Part of a small language model's weights: 10 layers, MLP 3072 squared ReLU.
MLP neurons of a small language model. Each row is named by its layer, matrix (up: input weights) and neuron, and shows model dimensions 16-111. Each number is 128 + 24 x the weight over its row's rms, rounded and kept within 0 to 255. Numbers have three digits each.
After each neuron's rows, "fires on" lists the tokens most often at its 100 highest values on Wikipedia text that the model never trained on.

L6.up1083:155163111137149115127115117119103159144146138117096127094157126143121078106103116164157096137117088143113082154123107142145123129158142094130132116112128100109130145099159157125110100114107136139109135083141144103102178143133138109154133101178114128161148162140157090158108156096184197154
fires on: "he", " announced", "ș", "ł", " chang", "che"

L6.up2863:077142125143099106107114119133116138148169150159168099136130105118153148118119134146124176090137189174115116090149110110130117115129112139128177149135156112158107088140176086180084143142140089122099110092149152174135093114132153163112131131133157108162108123141142127123168154100131140126
fires on: " found", "\n", " C", " living", " I", " typically"

L6.up739:111174136124122116113137172063128102195107139145182130112123131107116124107121112119174198154082123151147162127135161086148134120098091104136104093109180147119080122119114114134120109108116153126146092145098093110136131127106118137130150149122115125119099128123120138159088123094101140129
fires on: " some", "h", " any", "on", "l", " many"

L6.up1953:126133139117141077174103098141124122133089133147125107125147161131138110128152086108182113145126098107135123148115126136116114120080131123128152156152152104149150173085138154144118127099151143121187158118146116158082109172097167146143137133099144168121140124105166096164149105157108135072
fires on: " d", " E", "m", " h"

L6.up1229:162098154162119107167129146102131144129118125139141081106112105092132183111080157092143100134121145118149158142142103124118138150134114097155105159103164098115117131148124141138125158121114184134108121115171093158157146147127151123107108149163121136113105142105113137143138132117124120144
fires on: "il", " ar", "r", " Bl", "at", "st"

L6.up1304:148080103081117097156143147122139126130139109140170131144137122124159095130135129108086110093149134115123121152140123169111093039107130133144092167106138120145155135160097125151139112141131126109193148150145137110113108148102174105155135127161142147158156139160129115134162096154124172145
fires on: " She", " he", " We", "W", " He"

L6.up602:083131102117121123163118135117127131145161152126127120150131126129123104125103126091147133106127124110135117160131148137113092116163091177149141144085132184118099147123182080123128112072149085157095100107128105108166136067132139142180111161106107163111155096103162118057165130144103180170
fires on: " Ch", "ok", "enc", "anc", "é"

L6.up684:089131162148100093133117155101113127134180173147163132141151112126156129094088111058173078140107116175132108109176125131079112150124137079083136118084131125148135110186116147113145132128116087087107130105155149110117120158135090168162108132120142137140102128151134111089133133125133113110
fires on: " with", " to", " for", " |  |"

L6.up2104:126098109143142120154147176128139115106130112155154118152142167164114142114098143125166160136153149121131143097110113110101105101134141134094092111127142139123101133147097154148137137117119131141103147152106167129148129111131151158106144115132143115129143148114140147139154110161106158134
fires on: " is", "an", " Gh", "al", " can"

L6.up95:112145154120121124161137150126081112138098121157109163135106179124134118117176128162090129102115100134104129116151123134120100164109092132135143118129153122128091101057124094113117083175134138151142106131129129099107125052126139136154114124096135131132157104123096090144118119104097125132
fires on: "in", "b", "im", "ic", "u", "í"

L6.up748:117129132135143152113109149152115110145118144125118107097129148123137119126129113107146104142147119156117125128149130177138167110112149115147098144162095094111092156144114123168164088120136125120100124147140138125172119123109132137117130095158080118118118128150110103118104093108140108114
fires on: " V", " v", " result", "II", "I", "X"

L6.up547:137106143116148132168128170112148128148101130170107151117103138136121113133108118073114160127102157109129119136114093120132164098099124119112096145107156156151119137155148128096131118108127168153150110160125131174092132110147162127132086157132133100201110139168116181157153133077186110129
fires on: " O", " | O", ", O", "- O"

L6.up468:130170095139112133137171135131149086150145193117144128135146125069137129117104100142104102149161153123119107106131184148116147128177088142094128109176168118143131124172141111132119098147188128123128174071133102147125118105155146091163121111151130145119181154120136096103111135137115083150
fires on: " n", " Georg", "or", " Virgin", "-", " Columb"

L6.up824:129150146082111096112122136099125141127118135146117144152150137121094165070167140112122168161171119118085140134142126117109136134137148120171139131098129134155156102155154151119171142119109096185121142118127106149132093128117142141131136132109125112157129137130113100117133129119168139100
fires on: " East", "; R", " sl", " West", " pr", " Sl"

L6.up2885:129156093132151136106170156116133159136136113126138119146148145129105103143137143128104116088094122103148111128148109119191126131145094106106144156173081090098129135079175120164136117140148139144089096126123130112169129107119103117070094117133092102140152144162148125143077099113103118149
fires on: "it", " call", " (c", ":", "l", " (l"

L6.up903:161107171129118143133084114140071159146148136146140154138124118162155086094148124141142108108131095144149125131100121134118100139141097071160104164108102122115111137153133154158117135114105168111153150145139174124131128102099155095151150163101083115133152170131130128130168088075175093131
fires on: " | A", " She", "; A", ", A", "he"

L6.up2509:066124089125119116176101162119148099170155158136099148121186128130146126084128119139134088103111166157146106145088156128112123131113105133119125121103119113105151145125136107148139109164158119131156135169161098166146117116189122168131139136128085137081135137167121121076109126112138152099
fires on: "S", "es", " (s", " | S", "-S", "==S"

L6.up1351:135122151169131151123075096144114133100102177114127132139144103126142096132122112105137155121072135098119109095114157101106112148107101120153169118120109101078072094084164171157119132128122104120126216143112120123079114125112151114146126171129103142139099158083132092118130135096113180152
fires on: " un", "n", "Un", "S.", " Un", "on"

L6.up982:119121146152113142137129121127169087122158116173110138112119126074124089097113079134087098098104123109113110137164118113109158132113132136116121136121141105135116111127099117165121185085130162100134142115151128118133163086140099129173101120150107111122133155138130098131130143137112136101
fires on: "i", "o", " of the", "ant", "ream", " social"

L6.up1253:162144132146163107119165144138116120119134152167128140146106181135150100133152082108154150134150133087154113146130107107104109095122143185121136144110103108131149155129171109135117138126159101130117146114113121116088113128112129094152139139127097142147084148100156162130164091140090151141
fires on: "a", "ila", "š", "ica"

L6.up1570:156117098117120141149064170146076136160094138151053125130129180138110117138112143098140144094137122119112112160106121140132152119140164055121122160158113147114138094105126125157138141129146133123108120115133152168127143137105138114124091134127150149185135136126152127113117121119128114120
fires on: " under", " Grand", " grand", " post", "and", " Post"

L6.up2148:140130163124109137143148143150114131158106110131143125156159179153100116118150140110166119121126102132106099138126111102108086086080073130136139138157107137139146119138105133127119153115156111114137134129117154153116128138106141161158138136066124156136120179141142143118167127116128118151
fires on: "; A", ", A", "e", " of A", " E", " | A"

L6.up2034:165150113152104150122160063140114123089134097147088127115148105184079081069138129105085146148136152126126129095122138108114159151157138110107151137095196112110128128128097153184157143143151145079106136153072174117125124128122142172142127142135129115112137126100126143173100088080144176103
fires on: " ", " (", " p", "\" (", " j", "a ("

L6.up534:134105121179102130119177123138138092116137107142126142135165127147089090131104114142101118166114138098144128106098164143067144139141156092118130099153090145127095131158161154141145143098161102140111104134099127143123105178108143108142144135096168121160119159126109114159165124161149153065
fires on: "-", "uk", "–", "ot", "ger", "o"

L6.up987:108150125121182094097143119156100137147119125141135112149162163159144149105113119121108124129119155139122059075097154141088155141103161123131148166156188088127162133147164097102138120104148085138105151129141103180054131106140117107134174101133131153128134115124116132139151136101154106093
fires on: "-", "he", "y", "le"

L6.up382:169126132177119135116160107152130094157113101151135129132145144121141122088154166091118112152137137135128130152134132140066121137135103136098120119120111143111111105148114083113122132168090098146129141124100143113118103090115165162122107118140081113123114130143118126140142142146166143161
fires on: "P", "p", " (P", "==P", "ep", " \"P"

L6.up914:123171134113110146137125125076092154079098100117148117115145115109113126099121127138113134111129168117115130161132100142094165186106102144099117119102093117154135109100173128126148151105157079113166149132149136165120090166094094127096130125163123108138071085092099129163106113102174115125
fires on: " |  |", " (f"

L6.up2604:119099112081133153157148113076118146111179138149147116099141171110139150117164110090154110145120141128116122132102126145134138130123089143131155132106132120148121126123177106116087065143103150110171104097142136146112120144082086123110144126137106113095101113183146133153137093107102121108
fires on: " Al", " Mal", " | Al"

L6.up995:120139162161113124183129158124151072133108117169115139132148135100144167129097065119142146119091140108131144110150091145153171083133106109106121120178157096153121102111151088148137170150110091119103135165115098104114142145120121115127126154115115097145155135129133131139126151098103101091
fires on: "u", "i", "en", "h", "o", "m"

L6.up2965:112141124128106103099104142098140121178103100127139118097110153124179106112101109139075135142083108141140098091151148159144153093084143137143139127147155151118139135157143139175162066134121116125134127156109161151106088105069097144103123118159168136109161087121137119149084127158107115155
fires on: "th", " first", "X", "I", " second", "st"

L6.up2498:117108129110097104129116136136132118117135095137092145079123116160130088115156129150131110155146155133157101167151142148087105154106128090101137111101133152095121113097148071113158139099126134150098124109129124079157159097117173110141143079121161134110137156105140105100128150186172132144
fires on: " and", ",", " and s", " to", "/"

L6.up564:125087110165099151163123104119135130121146137139127140144096146093115146128172160143131152157128100132148158106130078129125163141132120124147124138127136138131107152148128127099106173196150152139140092109125131151117141160125112149165130121135093104138128151178129155150095123121124097111
fires on: "il", "l", "ie", " Ar", " ar", "em"

L6.up2858:142121119130154110138104142069122139115113126163139098171150166114129137086144123125090134104176099117118123126125092129083161151146075163094110156134147093116116097082107100125135157129144105160141119111167099153121165105117119141135131107189122129144122131089130107097145113152127117125
fires on: " ", "us", " sett", " ra", "ust", "ah"

L6.up1168:106105092102092119123121142127130132116111168121184106143165150155114120124115167074117144130120107114133086175089134134083128106109125121138139105133140158142159168101153118113153118151131144139099135147118146124161112126100090180067066135170129097128075111121137124094137143130161108129
fires on: " L", "un", "ium", " Wall"

L6.up659:089158110102114142171166085125098140153156142148111088099102157131084137135131152112104127118140109123127147136108133125123102084101127117116106166143150136128173134127124122107129156140151096131151106166122164105088090134122125139170105105087139120174074137145096102114161156101123161077
fires on: " more", " n", "ly", " never", " More"

L6.up1531:131107142130116093166101101155131104107082111105101140150066107140094144094131139172145176092135097158127132120123114128124124112126135127095127147122146128097122158158127125142156145127158146106127110178119108118167113124150137159136168141157117112210114126111134151142151128134135149123
fires on: "é", "p", "| Party", "er", "ou", " Con"

L6.up800:121165176116078134121073153144086135154146094146125117145107113094079091111117144101128098130135150110154130082165123114128135102149106141076094137156144137131132184151120098096122155117112176156107140129112150116086093159089161130131121140129137142128135157089102108089153155118130105103
fires on: "\n", "y", "ant", "ar", "ay"

L6.up2141:108118142132088092171121124143121139108182107172119120133113152128141141143136155133108136128101134188098099126193109121160115126130121124143109182129103146108121158137099115117143169096097119141108150125135134093129145143068129114132113092092112137130149131141154101115145192165113120175
fires on: " Del", "ar", "h", "el", "al"

L6.up2939:126143092112162109140147165120164141125114099146134155107107152161119135104127094097085158157144104132122163119100117093129159101070150125155128119125130079134131136105120181140127118118147157098119168152116155162127154162131153112110141089149067173151160095133148126132103129126179146124
fires on: "1", " into", "en", "ac", " back"

L6.up56:119122110125117125149192162128103145140104111145153133134072144131099164140108104112118147160121134102128099137132118146169112128131130121155118171128133113109133166128122124199098119127128124135180158125143099141135121118092089104155107159132113131118132124146136162142134149115089116140
fires on: " Al", " $", " | Al", " Slov", " A"

L6.up1624:155136107136135155171161121170182135157107156144161137142159106118148140128140118119105124101144183157118142132116130181146162147084127111109107140122112123132098122142139145086129113138117158135117135167092120104135103122135156162171134112139131147146069086113107125100148155110123122148
fires on: "m", "M", "il", "am", "b"

L6.up36:111097123125140110143094088102154065157105104174136122116115101124199143104117134121142113153151112097132112148113092094123115131127154106156086099145140113121117169135130151136091139097176105122119104128121174174084113111157124109129110132112120110141105131103128099103115142144109131112
fires on: "or", "enc", "an", "on", "K"

L6.up198:179140096122098132150144108167193115104118151143109114143138111129156187103098138128120134110134087109126126096130134133115151156098119163098170151132080131118157131074131113141138107129114140160096127111109077131140132132124132143154098114161112101167093153103176169146103122134131125122
fires on: " name", " Qu", "u", " named", " names"

L6.up1408:109131102089118106116144098136200127110103125130152131126115115110154078158138085114105131135147168153128133152102115141110111126150126146163122113115125122120139186129145115138141114111079105115158108165127111120165136083166148116147153150120093104129137134130131122177100120129159101135
fires on: " –", "ra", " – ", "ur"

L6.up526:095088148094135116147100134154106140138107141168159092155133127116121166104112098101085118175145109158096161151120110097124156114119130146118116098133146140120134111141130165113114150154144117185140105122110127157151173118146085175173115101182129114171149142153139130117121106129130118148
fires on: " T", " | D", "- D", ", D", " D", ": D"

L6.up119:148134173128136116125130101150149168136158140161131113111138102137138127092126104104129140151105127112155140126123121122142142122112127143115128141145114100127100154155122125153137138128136113163154168157109194116135096161111110167165106116128120160093162129131137153112096113125115158120
fires on: "and", " long", " hand", " keep", " men", "."

L6.up2877:115137128164161133098133132092127140109094114138132097162134162089147124151112142143100139075150137088118135132118119137133119096132135083093073115111130125079138111157110110166115135138127113135146133161163150155093153143136140105142146171121166133092122115092076146091147150150109131141
fires on: " | ", ",", ") | ", "2", "4"

L6.up1149:073172167130141161098104102142141073133122141127134144159103131090134157128135139139141151118136107140127109135144108147157121114147129145081120105133103124108110166125141140164074123124157120103108099101104160145103150122127192160135135088091144154104129156110137154143150120146120094117
fires on: "n", " —", " said", "ays", " means"

L6.up77:162122126107128133132134094130115115104134135134098110151098117169125108099142107098117105119132131116158117105131125123122144154114156151101088090148123133082125108116118117072146100103123134160097153146131108149125132132129151129145144100134154119111111111086131124143134124127162155121
fires on: " ", " &", "-"

L6.up2912:157096114135144134184131111097128129144137131132145087156112135143144130131147121126168094103117069134146070086136152073118134131123119125114124106122135150117136087103123188151103142132153123132126096131124145169124132133123111087121111130178104139126126132132128094152121160120107134116
fires on: " next", " National", "all", "xt", " official", " previous"

L6.up2241:154090140085108128125118102100146097110173163141103127118115143121112115130134107117165171145126156107146117095124110161133107097072115131142110136078097112144120141172116123101126096166104122154173136170126115109086067106148089118152113120100104089152120112140136118149126190158135118192
fires on: " Mil", " Mel", "el", "ol", "an", "erg"

L6.up728:137113167149092161134173079126149093118136146131187129142129061135167106122148117100127068136108064141135153117108163118130143112122126143112130169153113134108150139086088120141096185134124125132100095111141142113103113131128141152137132118117137132166152111079128154113107151113107095139
fires on: " b", "w", "b", " gr", " We"

L6.up1694:133118168139115103148142121140090118145148130121107152121109117119119095144134176146149096126117124107149099152123102159158113081112081144125098103098111117127160198119136124160132176144103116163177175159181123172103126113122149132137121055149100130088103137135163118126159082123147147121
fires on: " ===", ")", "==="

L6.up919:103104128136146135087102120119170131127085122143132082123138118165101145125114117133165193134113103087154122145126102087103127126134131088123121149139102167113145166116126155169144124130143138163140137167182080134114173160104138161165089130123160135158136166108119150107150143121103144188
fires on: "á", " Bar", " International", " Institute", "ar", "or"

L6.up1567:128150109152130161121154150135141119115150110164157163138145150128123094121132127123101082146157149146144159150150137156146117089125113151095128104152131122124151140154164150130096111149072123157113124123104107090118142156108125120128132150136157135137096106121145130138147137123054115104
fires on: "\\", " she", " She", "aval", ", she"

L6.up908:103094100127157118149172117107128141155164138123159144099132145157174144101162155127132110134090111145134122107149119125106129071087146098136100179106132134132114139125099138159167126126110103150097129130116112159117121137090119136140088144136132143125111099127120155130108145088118149104
fires on: " he", "==", "r", ",", "k"

L6.up2934:151166108102123147129101145127174132093061175136137099118118146114109129114128116133107124076178151106138110108115086145149158128161183139121098127119155145156122099089124110149097118110200151106162140160106121125139117097121140129094169121130115117081162137136160098124132167116116140099
fires on: " is", " v", " Is", "'", "s"

L6.up2999:108129095146120135115133112165140108071139146123127128105119156107168145126101148118102137122153127097114072069126127117100151128146157086133118114129122135105119090089118129114125132123118148119080114137163138142134122118166133150149124131119159134138130121148114107122132108121106131132
fires on: " b", " ", " sh", "as", " al"

L6.up2499:115135094145137130128129067167114115165100133137101096125133119147107103116121095113094167118112090101128154161159115123145120119150154122125100125135105081112138127128136155131177132104147097164110105134149183167104147124103144143148119107121102128146126134114126113074134118118137128119
fires on: "it", "or", "an", "in", "ar", "and"

L6.up2973:132109122149133129156138142098090127136154144148115137136149099106144186150138145102098150156100166148134094130132109115118123149110141095116081114075079127115145073132133173148112132152092140097129137125141121099113126130129169160109119151140100118138097127143141140142150120162117099149
fires on: " to", " with", ",", " for"

L6.up984:114167105130130141113139147129103149109064168144159126122104145148146130123156136090112129154123149156125136133134135132117127098126124114105129097104148115111147106058185147109106124100086142137144125127150112115146121130172076149109113147123110152147128115148146153106119085117112139125
fires on: " pl", "ill", "le", " pain", " Ph", "pl"